Weights of a small GPT-style language model, trained from scratch on English Wikipedia: no biases in attention or MLP.
MLP neurons of a small language model. Each row is named by its layer, matrix (up: input weights) and neuron, and shows model dimensions 80-175. Each number is 500 + 50 x the weight over its row's rms, rounded and kept within 0 to 999. Numbers have three digits each.
Before each neuron's rows, "fires after" lists the tokens most often just before its 100 highest values on Wikipedia text that the model never trained on; "fires on" lists the tokens most often at its 100 highest values on Wikipedia text that the model never trained on. A number after a token or word is its count.

fires after: "S" 27, "ine" 16, "ic" 6, "t" 5, "s" 5, " Australia" 5
fires on: "." 27, "se" 18, "an" 9, "n" 8
L5.up1267:550570527486494620386583529604501502453523408495517510580446507509465442540504461472602465549472487518515536448579484504568458471492490414434467533542474494394569484544583497499477437481498487468513468482514532520506523474433483485532419503530457489422575505443553473508576563480533539494

fires after: "ro" 26, " se" 12, "lo" 8, " f" 7, " lo" 7, "re" 6
fires on: "s" 48, "ea" 9, "les" 8, "oc" 7, "e" 4, "et" 4
L4.up191:515577536542536488602487484537470446553547408556519517497454543443594489494543580450506452519489467464507505412478448382532447534526542517506442563451570608480472617562536499539501538506452475514512469405527485408463468526492457575506580446531537498446521499516516497520568545422498518473

fires after: "\n" 35, "we" 10, ")" 8, "man" 6, "R" 4
fires on: "\n" 48, "ver" 13, "am" 9
L4.up288:628511552499492495550518492547406492504523421567484563427512343447561484451508479463453587478486588463456473476514495537544475581439394578490487445465399505585500514439538492478541489517500546406601475546461443570459449452585477469484470451431504402511489477498463550527474478513550502531

fires after: "C" 11, "la" 10, " C" 10, "tra" 10, "re" 9
fires on: "y" 23, "ter" 14, "et" 10, "ct" 10, "e" 7
L4.up1095:457522560591589515531530525472505505501498452449506537546529593382488513446585531478479499526612484499542455594445451506554497527632508507410500425519460481450579550474515413433482506460525521493441535498468434450456580511412513491528494600540496584446545476524571472511522452433511563453

fires after: " " 70, " (" 6, " S" 5, " M" 5
fires on: "o" 43, "d" 13, "r" 11, "ir" 10, "l" 6, "el" 6
L4.up1217:470492466545533465508462520533481500545502483498442493500537559485422445488510551582520600501496514572362570489532445493372515512532438500520615495524539551473447499543444542434566579494446520458487423520479458565464551566529559542539458542481504439497379506521552434456515455473425542546

fires after: " " 25, " Go" 12, "hi" 10, " Ba" 6, " her" 4
fires on: "t" 16, "act" 12, "al" 9, "li" 8, "d" 5, ":" 4
L7.up162:485491483497534556509463392515482499494499482528522591469493556498535528519452549423548530561578609477495461537620586477537446570503434498519595453441420511525447578482497462526482492485526470464508512469516387552536432473562514510448495575432426492535516489381414589534484471484420522510

fires after: " pa" 30, "e" 23, " E" 6, " Pa" 4, "vol" 4
fires on: "or" 21, "in" 15, "id" 10, "d" 9, "y" 5
L6.up191:530487518459456487537457475531441451526481537484458474509575507469540474525460558520439541486404523483527455481472544397471453570502476498635462545488500477489524476416384473451507598498558570476427518501546388424549590571517485475401489488481500516381535365490485438507412464534525617584

fires after: " football" 18, "il" 16, "ol" 12, "ge" 10, "al" 7, "y" 4
fires on: "k" 30, "er" 25, "les" 16, "d" 5, "f" 4, "der" 4
L4.up1255:470555472494317511517584506496547504517423537467586580547550544515407573530459406530569583552443439458498364476572533472493497500503440530583439553366440483488499497460502560500502535486420469514456488473481523483484487421464508432483460479519476437528486539534611582508554577519475538464

fires after: " to" 24, " " 9, "f" 8, " M" 7, " on" 7, "u" 5
fires on: "en" 25, "ol" 11, "ch" 5, "p" 4, "z" 4, "u" 4
L8.up839:457547513497520556489502468441512507500459487534522449459489408490513490478452491508646581577533554494533560582494496531497566605507464407505524541377497444426559516526509543469561418466464395479479595537511523542506484567407480466473498505447462455427490515466547523500466623542426549485

fires after: "==" 46, " ==" 19, "===" 14, "\n" 13, " de" 4
fires on: "\n" 93
L4.up43:519497488515466536435484491462561478498519529551464459476521479415536450470564463563469510566461527385486538583530478466558536492441509511571472457508464456541573507562541528589504556517480420447542514530440427437537496479593417535476564512437473553505460515394489475638448446524464475521

fires after: "er" 28, "n" 9, "or" 7, "s" 6, " Jo" 6, "ent" 5
fires on: "se" 14, "if" 13, "ter" 12, " of" 11, "v" 8, "al" 5
L4.up1110:481538535435501415566504438465547487452462506539537504418517533503569614582416435528567511497592500557459509509522497517531445522529505493517484468490442460457553566458535503452527526493509588490422474491473450542497471562514497506458512479481472619600483479433433464525417579493622465489

fires after: "ce" 13, "cu" 13, "an" 9, "te" 8, "ize" 7, "ri" 7
fires on: "ad" 35, "n" 8, "tic" 8, "pi" 6, "s" 6, "se" 6
L7.up704:513457475564452504396496468456512505490492521379536526505427485500529508564489503596481432401403433494505519532463470603524549526501474489458535516526559514594604540582409498526569443532520516459472369482560487518557484611440580437553484539448444481498451467465503555516566494465470498383

fires after: "cc" 22, "S" 17, " Co" 14, "s" 8, " Ni" 5, "ct" 5
fires on: "o" 21, "." 12, "op" 9, "er" 7, "d" 6
L4.up1157:467436457554515590470501552500511445407588530592488449514458508529501461500474448571560490504432582562493520509486498387463513613630506531486546487414524547463495370497439651474503462511516477505404484481545493542454483530488459511502502546508561479509503494427497531499463537429536642516

fires after: " comp" 33, " re" 9, " Com" 6, " " 5, "app" 4, " ex" 4
fires on: "et" 18, "fer" 14, "present" 11, "e" 9, "mit" 8
L6.up656:534511423554469502560569498481561498497464531568505393519602585540457430506388382533513516484497545408478544459564448518389446562470488490442481629589473586553485485434433517428547481449485516599525506501472624478532517424518570475465526415561550524541533510451471531480534571435590562521

fires after: " a" 13, " A" 9, " an" 9, " U" 8, "y" 8, " He" 7
fires on: "n" 22, "p" 19, "y" 7, "te" 7, "l" 6
L7.up817:505523533488529558421464555472444560547493477537372499471438581547497360499494509518509504475521549525537459523513413460603554519557511570462493500508454519470574483466451449554525431453525572526549392554418484407541517479556450465509467575474511431530547579528514470423570496525578487383

fires after: "," 17, "c" 11, " " 10, "d" 8, "en" 7, "f" 7
fires on: " Ga" 23, "lu" 19, "ga" 14, " so" 13, "gra" 6, "ing" 4
L5.up829:488512462506549576512482409488539490550495482497570522455439533487559454506526514536564442494484451515479494475478506513543546439426497515535476532590554427512536509608461525508463416578464429563427662499461511445496547523567632533424449484577469488560525539487476421402484548413497528504

fires after: "r" 28, "port" 9, "tic" 7, "li" 7, "ca" 6, "s" 5
fires on: "." 24, "e" 15, "le" 10, "ant" 8, "ance" 7, "ne" 5
L4.up37:545534561369498541517549443494438564408481501458497521528543480469443427496560541542520418529427384508568520505389425562472570555503566542452490488517569441477562443519465519467475475536535548512491510426418479551554466511554523533400516472488493497433550507470546560569536478515537593417

fires after: "er" 37, "or" 25, "if" 6, "ev" 6, "f" 5, "ver" 4
fires on: "s" 15, "d" 15, "es" 13, "ic" 12, "t" 12, "b" 7
L4.up1231:524522451500455492516438476530479517444511495519424508424450516533550515544557581445487593458532503457468513517508468442458479430477483618502551515493467418462572492584460478496495494558520565464479541375487544447486524527534574451437540514486379478428400450399500465544490529530507483516

fires after: " " 55, "e" 6, " M" 4
fires on: "-" 87, "en" 8
L4.up319:493495449467503517527518534506480463515418435438495569456627485529526519426541514454513563549520418446509468503496394540480522528551418393457424503441537532460511476439501441434526445384446480579430518452423522509542464485516409540446497528437478539465463487417521545554456493422442534572

fires after: "ill" 28, "i" 11, "il" 7, "e" 5, "ka" 4, "di" 4
fires on: "o" 14, "ed" 12, "ja" 12, "er" 11, "gu" 5, "ru" 5
L7.up1269:520547504506534423461530516534462514497547474482589499584451409474472460499424485534553529485515489467547487399524427500469498536513569490525482492492501542535524496633427514503600486457463531549474556503481524531466469557530538597424451476492493515393477658527497454589416540485440540560

fires after: "fe" 20, " Ch" 9, "ro" 9, "li" 7, " comp" 6, " Ni" 5
fires on: "s" 29, "ic" 19, "il" 11, "un" 9
L5.up822:439457594393488462520535454530517519500453528521467561475544525443496528510512551533458483534503544458546467481577509556358559396572438395601514497468489469501452445465522585464542555500466561497461493436482460490544464432607515493442465428461534506495474563478429521463512593556494550540

fires after: " in" 23, " de" 10, " De" 9, " We" 7, " a" 5, " Su" 4
fires on: "s" 55, " ca" 8, "cc" 6, "m" 5, "di" 4
L4.up637:500500489466512594533422606449397553419523458509504473575536412567505446597564564498531457415421446498536491522469490558556449488474584562506560438454444547510513480463528563550514483581436449432526485539421526435481479446521465506514535399468500529561535550481610509531485510555522458555

fires after: "s" 32, "-" 11, "ak" 6, "u" 5, "il" 4
fires on: "ke" 26, "ea" 12, "han" 9, "ba" 7, "ident" 7
L6.up707:439523598532513556466426587476443441533470474500508528546430435461541516527419395472462523455562419463510505468503490464517424554443527513626581452454421445473500618470437600460498524434457416523450513504514516397472627547521520494512484491494545496469447571429553440473575565491445483520

fires after: "il" 16, "e" 12, "y" 10, "–1" 7, " Be" 5
fires on: "k" 17, " |" 17, "ar" 12, "m" 9, "d" 6
L6.up1237:464446591479411518495515465497517589446428534603444512511502566497527555481532550517489527564491546550514482583424505424549457381506496519587507441453422457448493472563446510538564599528465493491497400341457442493558453436516547490548500470520495402535478449575555559401475473493550554541

fires after: "e" 17, "c" 14, " Go" 13, " " 10, " Se" 6
fires on: "or" 19, "re" 15, "al" 13, "bor" 9, "born" 8
L4.up1220:465462523510535482563426495427422415474538545488472445622452515435541539463546557492485432463616510531519522482560607574524504477498442549523592512519539642433474608526527558482354527451526464481533555497499527526482517562498503501473558511475494473400502592486440548527463551478471527509

fires after: "ro" 19, " Ri" 18, "st" 7, "cc" 6, " st" 6, "cu" 5
fires on: "ad" 21, "ri" 17, "al" 13, "co" 10, "o" 10, "er" 6
L4.up48:537569520446529561517528429488515571493456445548547525450468540457472484520522552622547497423532562528547519441516496517537491504538557521503549529647489468510466535491373577570444485529519582497521473572522414525517484575499472558449395414499444481427530459529496535469511442439447562453

fires after: " B" 20, " Bra" 12, " K" 10, " " 9, " La" 6, " Da" 5
fires on: "r" 30, "n" 16, "e" 12, "am" 7, "an" 6, "z" 5
L4.up482:519495555492515497533436514567414479446465536532589421532572399335612430498516474483489525558490518491486470537508520533509479493528445501436452502515562496510397451486466496507479439515506457500611541503486591516467502515521501481543498471453462473540509434488594498539481434500456506437

fires after: "ro" 25, " me" 12, " comp" 10, "e" 6, "gre" 5, "s" 5
fires on: "s" 31, "et" 16, "e" 10, "ment" 8
L5.up733:536526561547545515487476538538591507449508463473472481510531532513536368493535520481518529451457478495535535433462566494481554530505524475485517518546499526569485580567532465466512562502446551483442495500541508499553460547465488496524493511419449532479591535549533514399561594474419496387

fires after: "mit" 17, "ult" 12, "g" 8, "mu" 8, "in" 7, " In" 6
fires on: "st" 37, "te" 14, "ure" 13, "ut" 4, "z" 4
L4.up1035:478527505488551350528453501614414481462601505479531334519489478464430517538538494590502472445403512541444604528518563435468458525496465560504452540469456549499480538460567493498443436493449499492463437407475562422466512580480519538580600486514549546470543446455530464506502475440522517555

fires after: " " 24, " f" 17, " F" 10, "F" 7, " and" 6, " Mar" 5
fires on: "el" 20, "ri" 19, " be" 14, "le" 12, "ol" 9, "y" 8
L7.up243:461478486525430532500539559537487511494483519453532509439579540507491530525497505540468536460472536448449491584557544413474524468486507516431486451590456489535446499488572529524593474490445457613539552502558516432507440448522478418498585512528474584453527487441499400580466505499491525491

fires after: "an" 9, "c" 9, "emb" 9, " opera" 9, "ist" 7, " J" 7
fires on: "er" 25, "k" 20, "ro" 12, " of" 7, "te" 5
L4.up1024:420515584450570487473515510495515429434421467509577474541584365552485566531478416528460385500447596483447494617530498393528576580549555503435471421482486480459554500463518563486506503491502477518638488481526460536569478468486579624545506527513457462457479578504453571498414551441508426443

fires after: " p" 22, " " 19, "n" 6, " P" 5, "s" 4, "o" 4
fires on: "op" 52, "at" 13, " as" 8, "duc" 6, " by" 5, "ian" 5
L6.up924:467511499448581587498531513573558538509471387554473572526515523477638550430625479500477601532471533510445474561519524568376436565508440469467447403552486469491507462541410460486477523517501488532410486553428453463559560466469416500529540534504427499536465533541497496529483515500511638605

fires after: " La" 21, " to" 10, " is" 10, " T" 6, " North" 4
fires on: " an" 34, "n" 15, "r" 12, "u" 11, "b" 10, "er" 4
L7.up623:405528541523590466587479646510510556480496478492401476515617495511460502540521473502460521515531494435496529579497477466467409416506516392549469483550537445469433438552531432463439511487531527486515468595471557627489494473543440532434460454478471524566490509466529504543504519550517525609

fires after: "\n" 71, "st" 5, "cc" 4
fires on: "\n" 71, "us" 9, "ri" 6
L5.up838:475510512484525567391401498542449451351619515517530470568534523505420506445558475526435418436532541543390558495597550505453498473616513501471481503504489510503590541504378462489518478480537451558462565534416557500528524529450520494573546553548555538421599466498534554430600556408497504427

fires after: "\n" 43, "==" 11, " |" 8, "|" 8, "." 5, " ==" 4
fires on: "\n" 61, " " 13, " \"" 11
L9.up687:478573489592462556551537513587584471523533608573520476571551502483474532435510529573509550516580448460394515502531589543470435547488455506532529398487477449476584526624460465578572479530511514425482565442413525499502573509569556491486545414477565590405474548473522370495497423470433458518

fires after: "e" 25, " Ma" 19, " E" 17, " Me" 6, "ma" 4
fires on: "d" 28, "b" 15, "ch" 8, "ic" 6, "th" 6, "or" 5
L6.up394:548389526475486453539513499514523451556405476544449510542482504421568484425426548429490514478493465553518529477469515536453484436494456587533478568541529525476553488488490507470429536507416556474567581540471470559455535537566429535499380452459520482510461482517514468536454440529439601519

fires after: " P" 23, "t" 16, " ch" 11, "w" 9, "s" 9
fires on: "ar" 39, "an" 10, "ed" 8, "il" 7, "ci" 7
L6.up826:429581495658517592562464576513519569552525489525568535526366573436457516518387503468478496500491527489429521549446416514489497456393394439526468497655463571474548419490482561486420541539519383559487426396479423435549487497582595589461491495595508474506482489489472450520562478451563505459

fires after: " " 29, "/" 10, ":" 9, " un" 7, "-" 5
fires on: "/" 29, "ri" 22, " and" 12, "i" 5
L4.up962:508529551488477493526469496541566502484409538455481563566657525547503581496498516465426483546560493504512452491532392497521483498478502478476470524544421522549540495475462539493574446536449573503486526573500450568453527425512482479486451387545448439552482430557451572427551542488521553433

fires after: " " 71, "il" 5, "s" 4
fires on: "ke" 17, "gen" 12, "ver" 10, "fer" 8, "son" 7, "ga" 6
L4.up185:594520504491523591494520553411403501520516475476456439510378498450484546588403412529490452530510507518500495521493446550601436536420528518419589514444439534534485462503439455439479486496517557435453588513505505610403613571439523462509445581455534494502460530464547560455588451533524468489

fires after: " No" 19, " an" 15, " no" 9, " a" 7, " |" 6, " one" 6
fires on: "min" 21, " of" 11, "al" 8, "im" 6, "gre" 6, "t" 5
L9.up901:508508452508530528507551553448526479477513482541432521497526484521445447507452494490529624519470484498487482500600456540486525458462508570509581457533505496569516538529493489552487502477493417518545569423429407449486493465451538472496364476515493568524585577507530507526546489500415500454

fires after: " " 24, " O" 13, "at" 9, " comp" 5, "or" 4, "O" 4
fires on: "min" 17, "th" 8, "ist" 8, "et" 7, "d" 5, "g" 5
L8.up1185:520513429467530480560410409537468502541549365523569497444602499492440478499563504470394506380515540481487481553450550442526609454425493493401465506464422456554501512496503524483458563474506497458538472499518516442465529529529594490465481495477454495473514613485543493506511474427454533537

fires after: "re" 19, " part" 12, " main" 7, " pre" 7, " re" 6
fires on: "s" 31, "ic" 12, "th" 9, "east" 8, "|" 5, "ta" 5
L4.up1196:560598351486527488436509545584467530544522405526493554440529450445472557526495462442559480542504494480514468548565485523477397533476540516490582622502499445443499531533542470481432519456548538450408409532420530470452524490512480554476523598542454485480434477438447506466581522543522466475

fires after: " Vi" 16, " vi" 14, " I" 10, " ex" 6, " re" 6, " 2005" 6
fires on: "ce" 22, "ll" 9, "–" 8, "a" 7, "t" 7, " me" 7
L4.up738:530471505491511520483475515460535453421600403523481543553515446599445492504460529381487430520482505505475573575402471540487383530471577422487380540455481444621474547477487484489589502468450525537569540527546451482490531411494506523535513492504509586514445536527479476465500517503556584490

fires after: " in" 17, " 19" 13, " at" 13, "ke" 6, "ar" 5, "ri" 4
fires on: "ten" 17, "son" 15, "om" 11, "t" 8
L5.up65:442472476605468483520475555495526389529517430504470552580388576419544461435473517495444466425512584484579465467539455549473534476526565521478512435521480481550512447507625482540461551603487503497551467456438444575512491454421512422396477467406504439480555492511457506435475496537521495476

fires after: "er" 12, " Go" 12, "c" 10, " (" 9, "mo" 8, " co" 7
fires on: "al" 25, "s" 15, "ed" 13, "t" 9, "com" 9, "ce" 5
L5.up234:564534527538516510496499559471470574560452532615453488537441535442655635524478555565450501548575534479453414498468610584567526452521484439525516423521539493460517491463443555477498494455412546463443541531486478503603471465492405473577472573482527450428460600491532524519438406543460593526

fires after: " U" 22, " Vi" 18, " I" 7, " E" 7, " Lu" 5, " de" 4
fires on: "." 23, " la" 20, "ctor" 14, "van" 6, "no" 5, "tt" 5
L5.up1162:478502530456547585452481549459463522465483502521503512472539529518538570562475614569537454524566560359530555565478512580425478539506580543575589623559578440565504361481512543547542460481517569464424515395528511456511491464523562554476517507562507477388528557482525544424492534424565534448

fires after: "or" 32, "um" 9, "al" 5, " car" 5
fires on: "d" 29, "y" 23, "t" 9, "b" 7, "ner" 5
L4.up347:577547528596557468506538444525553533515554491469394468481529454504527431550548550530424468424499447480461534413494532574489460546475497481494562542444609536465662522507425474522419443555508502555591512483536436464431467536407522479490537490477469543522425507400516543523489546565569403544

fires after: " dis" 12, "ab" 11, "app" 8, " re" 8, "ub" 7, "f" 6
fires on: "l" 26, "ro" 9, "ra" 9, "pt" 5, "re" 5
L5.up728:534507547552506554440512472454520477450537558496370414396549522524419503487484507553404460551497549573509405571535554512502433539547515491414417518512493466437483427519449405384509432520459492527464512556446533568547464495562491410503480486491432466503439503456452554540481504485408544486

fires after: " " 39, "-" 14, "g" 4
fires on: "le" 17, "y" 9, "sh" 8, " Me" 7, "pe" 6, "p" 5
L9.up47:476523533536408501560561513524616546508466533555492437539537462453527477433569553486444557480465610532445418540506487430496585516526506560467421555577542477464440523487514488535523524545438557398567421469486443437467516515602496543414549602534495489450539516424545405587463534502514524456

fires after: " An" 20, " an" 17, " " 9, " De" 6, "B" 6, "it" 4
fires on: "ur" 18, "al" 12, "ge" 9, "ton" 7, "o" 7
L4.up149:437495534551581541509525564472555452465554433484506438491519617471489537502483488608543528517484566455520481509477446484506426487591502578539524442531419519591572490467613464555497466483493450460461506504495506508515515501533509526429465465383483497436496487452503480490382430542445526393

fires after: "low" 11, "hi" 10, "d" 10, " Ma" 8, "us" 7, "ma" 7
fires on: "ing" 34, "le" 17, "e" 8, "th" 7, "one" 6, "ck" 4
L5.up874:449549497544437498451495439566572497522476401526561475426461489476539535532555465374480556407537502502638447483597521446479559532574444549550562501495587526516503494487502498516447482446480548566481498402545543577529539550521489560436489450509403601527591487534503574543389508496447469472

fires after: " re" 28, " E" 9, " Re" 8, " De" 7, " an" 7, " Ja" 5
fires on: "port" 35, "im" 17, "ed" 8, "ar" 6, "act" 4, "ence" 4
L4.up878:521445458487509415516498546456569510527512456533499511500509474414437494406414502481514598478538529538503458500472574433448523464549564555532429610511536503458463491483440447576434624417450515500448612443527514460481487504467503489539474463624538437560545559459541474492430544456453534471

fires after: " con" 43, " Con" 8
fires on: "s" 40, "f" 8, " of" 6, " for" 6, "t" 5
L5.up755:510481497498529491513487507582483387605363488480578474450491531507477420453464585523593504580497543540520440562468500486493504390535487514551409514455547560522499574403476437506535522517488472547492545556442501471507562514535389541495454527461530543549556487476578459522395598546516547509

fires after: "\n" 59, "," 6
fires on: "\n" 59, " when" 21, "hen" 6, "e" 4
L6.up1062:465536504590459461508487565496515502501532501340409534387501492484564449454544474506479562628544520596395447432556558550529479419416485514575479412530486528489477519515553497472484423505407482464457466472429510468528498489532512502443543555545585513586418530503478409512459400537476478547

fires after: " In" 21, " in" 18, " f" 8, " S" 6, " F" 6
fires on: "st" 48, "lo" 24, "s" 9, "n" 7, "t" 5
L4.up235:527450478457575504477390521561553526582572565484502366485453433527494452524580564542458463511509554522553517484474488445587417537429552445437476548528490516490662469558546537473526460465475537511489458599449495503432446504488464514446453506487534445494404507542458536531430522547445525459

fires after: " A" 28, "t" 15, " Car" 8, "ri" 6, "c" 4, " re" 4
fires on: "er" 13, "end" 11, "que" 10, "ib" 9, "ary" 9, "ment" 7
L4.up1027:500548522425524556529502506469551551513475499537478568574645482512495511485480446530508457461550487429487500533484492415472521486522476523498538490463502495487484553504457588505509437448588467542418425453473471497522447387550448508515566522570460518513542523492508482566461476509491451540

fires after: " " 74, " (" 5, "T" 4
fires on: "o" 39, "da" 19, "th" 11, "y" 9, " Da" 7, "od" 5
L4.up577:505520546523488488391442479499438428591401481538489491495524387464501520543547482493526448501403528496404459484503446485414571372561514417543512407528462569539447497574564452513542512517419529464554459519448493559514552547529468555504479492525430495458435486510559476541485571552488583559

fires after: " de" 22, " E" 18, " Lo" 13, "A" 11, " lo" 10
fires on: "s" 59, "l" 15, "n" 12, "ter" 8
L4.up1040:546460567576419519554487546518508448422520510555514460530490541409514518498494457554467420497490517495597473479476542560428569522493421536462558565559450452497584519554525420487548534507421539489445406472377474436571473533484476551441496442470462545574461524560426485417413509504439480610

fires after: " " 38, " c" 12, "s" 9, "c" 8, "C" 5
fires on: "li" 17, "day" 17, " for" 14, "qui" 12, "che" 8, " game" 7
L4.up7:547409529501512430532505536471462469464509546524524446401429509438425545526521467537662469532540511453494513513480505511605478441568521477564452556510505549559515572488508550448444491498549492489523485505503441474558627537577464501493474554515572542569446554446382494479507500575518521512

fires after: " pro" 28, "la" 14, " Ma" 6, " fa" 5, " f" 5, "s" 5
fires on: "la" 20, "g" 16, "th" 9, " follow" 8
L4.up400:453575466449446533532517446535453470474571506469467514600479513518460459482519547526559567507483510556564442439471528527512488494523472497580478488467493481563451571451530647492536446657450459493559531571424515505458507534459429420424437445475514565519511493399523396488552628447486569466

fires after: "in" 32, "s" 9, "n" 8, "ic" 8, "fe" 6, "tin" 5
fires on: "o" 41, "w" 9, "ze" 8, "at" 6, "ke" 5
L6.up264:505492422531448507472525476566484511570477513631465595450538506526482465433482577549490530403511492500430371437470421488481394478485531502460570480430537505493580484473449491510486436430487503491539555442375472541513503532432451522518546491514478550533486486476542530561548457498468565489

fires after: " W" 16, " w" 16, " Sa" 8, " K" 7, " f" 6, "w" 6
fires on: "hi" 20, "or" 17, "s" 10, "pi" 8, "ot" 6, "per" 4
L5.up1221:548527460479481498462544505433556461463520526536546506558444608556486457456459536436483512467491507472519543485578453552490439574570393559539487462488458429579450494468528463466518558567526510540472504569478509528498436511584429481476524527606402509537453395538463447419457513574541505424

fires after: " " 53, "re" 9, " W" 7, " pre" 4, " re" 4, "w" 4
fires on: "hi" 21, "ra" 17, "lu" 8, "ly" 6, "au" 5, "vo" 5
L4.up886:533556473608505539449482544532518563564545550460498499565599512464537492423438533550547545440528460468532513461463463574460516532536429471480556489608512492454462415564519510482540558489532417429540474510412513541442592417579547476414546545430451578448494540486499553462551439416558458527

fires after: " " 44, " well" 11, " do" 10, "e" 5, "we" 4
fires on: "en" 12, " as" 11, "cu" 10, "ce" 7, "mu" 6, "lect" 6
L4.up1093:492438490389485588471451543475356559482585485472564580417466451489495489558524563495520568467447496571584558512453568486549527433467494414465457512449479483503559453444521471494543506567529581484456502577442606386416567482544511529460531476401413566513444524492613485424553529528460480433

fires after: " " 35, " G" 25, " ca" 7, "s" 6, "ba" 6, " g" 4
fires on: "en" 19, "p" 13, "op" 11, "er" 10, "der" 9, "d" 7
L4.up26:530546398506577560467492546453523458578433541497499517536504536474548443458607434428516511505434588501496509494466462465526477460500507516517529480518455566448510430497521476465514448454536542508435503436422477503439495503497496571452425518372474550545494537588410564640505522542488566497

fires after: " " 38, "," 18, " S" 13
fires on: " where" 26, "ing" 9, "round" 9, "lic" 7, "mark" 7
L4.up13:535569545560523508531498545529449549549424470387461464576454472551514513484535516406482499425500523517461475485522438470444507494533414509489557544528563427555465549524543505536490532548418403450433521507498438480435568458560501491526437551409615427512484528527523420380461518462440490550

fires after: "ri" 22, "el" 10, "c" 6, "li" 6, "al" 6
fires on: "ed" 21, "ting" 14, " of" 9, "tten" 8, "t" 7
L4.up708:455477470545471530470501496465551568553446525401454549390512414482554489478564516460414546508472491546516475477464501460470482534446469487505497497522517573582495537505448586468534511580588492448489512556585478531559528533513479624522455476396462449587543373463527528507442526473417477375

fires after: " de" 23, " mo" 15, "ci" 12, "ra" 11, " De" 9, " Tra" 6
fires on: "s" 39, "der" 18, "d" 15, "ed" 7, "ter" 6
L4.up158:479452508559472463514483522474477507531525435493446586555571551456498483489524511555465393447420516531540559500490540459488551549530466559385470450530500511486580538461470386463571580418495465549515569535463549494439453426467459540424430567446469481566444556536474512531490571464479389479

fires after: " C" 19, "-" 18, " Har" 9, " Ar" 7, " " 6
fires on: "la" 14, "ri" 12, "ch" 10, "p" 9, "us" 7
L4.up18:493503484526554550459530535550475538509393528465553553517498492493494533443449523467483559416409514531508432512417417548441514462492441528479505564438591477494557493451561574462455534503476506447612427484559464508537530516466493543516568665445533520508511532506481500551429499440479526528

fires after: " an" 23, " F" 11, " In" 9, " Con" 7, " An" 6
fires on: "o" 23, "te" 17, "al" 16, "n" 15, "t" 12
L4.up737:537573444494655472451492500518453507644444492478505384537475536512502518509459478546448571441499606516419572490498415477510507464577453438464484460430532501499566479481619506450394530451499539587391508564398422537446465498538547493424518510497526447457498478529467508567385546554410386409

fires after: " f" 20, " de" 15, "A" 14, " A" 9, " a" 9, " su" 8
fires on: "c" 25, "r" 20, "ut" 14, "oc" 9, "ug" 8, "gg" 5
L4.up631:437523449472549482492563501516530399506489478552459527522513511514567469469507477485504592561517559546430568460561522478480603510457455471478545535507429448514562490424398537470542495542510455406516459497431548454483515519618540575555571461429483477588542475509500441481580414584403462516

fires after: " f" 17, " F" 15, "per" 11, " re" 9, " co" 6, " ex" 5
fires on: "il" 19, "air" 15, "-" 14, "i" 10, "al" 7, "ve" 6
L5.up1118:524495448624459508533480495487523371588528485533402461535402510536514485439551473478489479525545507426453408458430464469539605602502509489485596515437519527447558403513532583469524538402433448512407499493417503472486508392496615506476501520463557574505443540486551527446601513534530396463

fires after: " S" 21, " D" 15, " G" 11, "s" 11, " V" 6
fires on: "ar" 29, "er" 19, "al" 11, "ter" 7
L7.up301:499486570522505506571487651616456581521505434426426462537367548498478528368517519514495413583530620540498538513371481461452460534508515444568516473515492446522527601525471497481528499435521552486505411434473488518521593427525463515471516556510472486438526498562464525498531446437369511473

fires after: "." 20, "ur" 12, " vi" 10, "low" 10, "hi" 8, "A" 5
fires on: "ing" 27, " It" 18, "a" 11, "le" 8, "cc" 5, "s" 5
L5.up844:437529420466410455485424466504554552522503476526527434500509522544485532502572458548581472433482548477529592467496496403417569463552476481489523499509540483526510456479592553497498492495539484494576480530458486439473535532560476485464481461447475542441568490547502479462439519523364489550

fires after: " " 32, " App" 17, "ub" 13, "app" 9, "ir" 5
fires on: "l" 31, "s" 27, "ro" 9, "ar" 5, "ing" 4
L4.up203:537506481514508505434524463549555543479478470515469441453537519445385583487504422609548423498522467485496497619525549538499466440558506451430551523399514526456429470441438455513439470502521432482487592594492568537537503517547548520490453422518558393405520491511530457584538479465517529577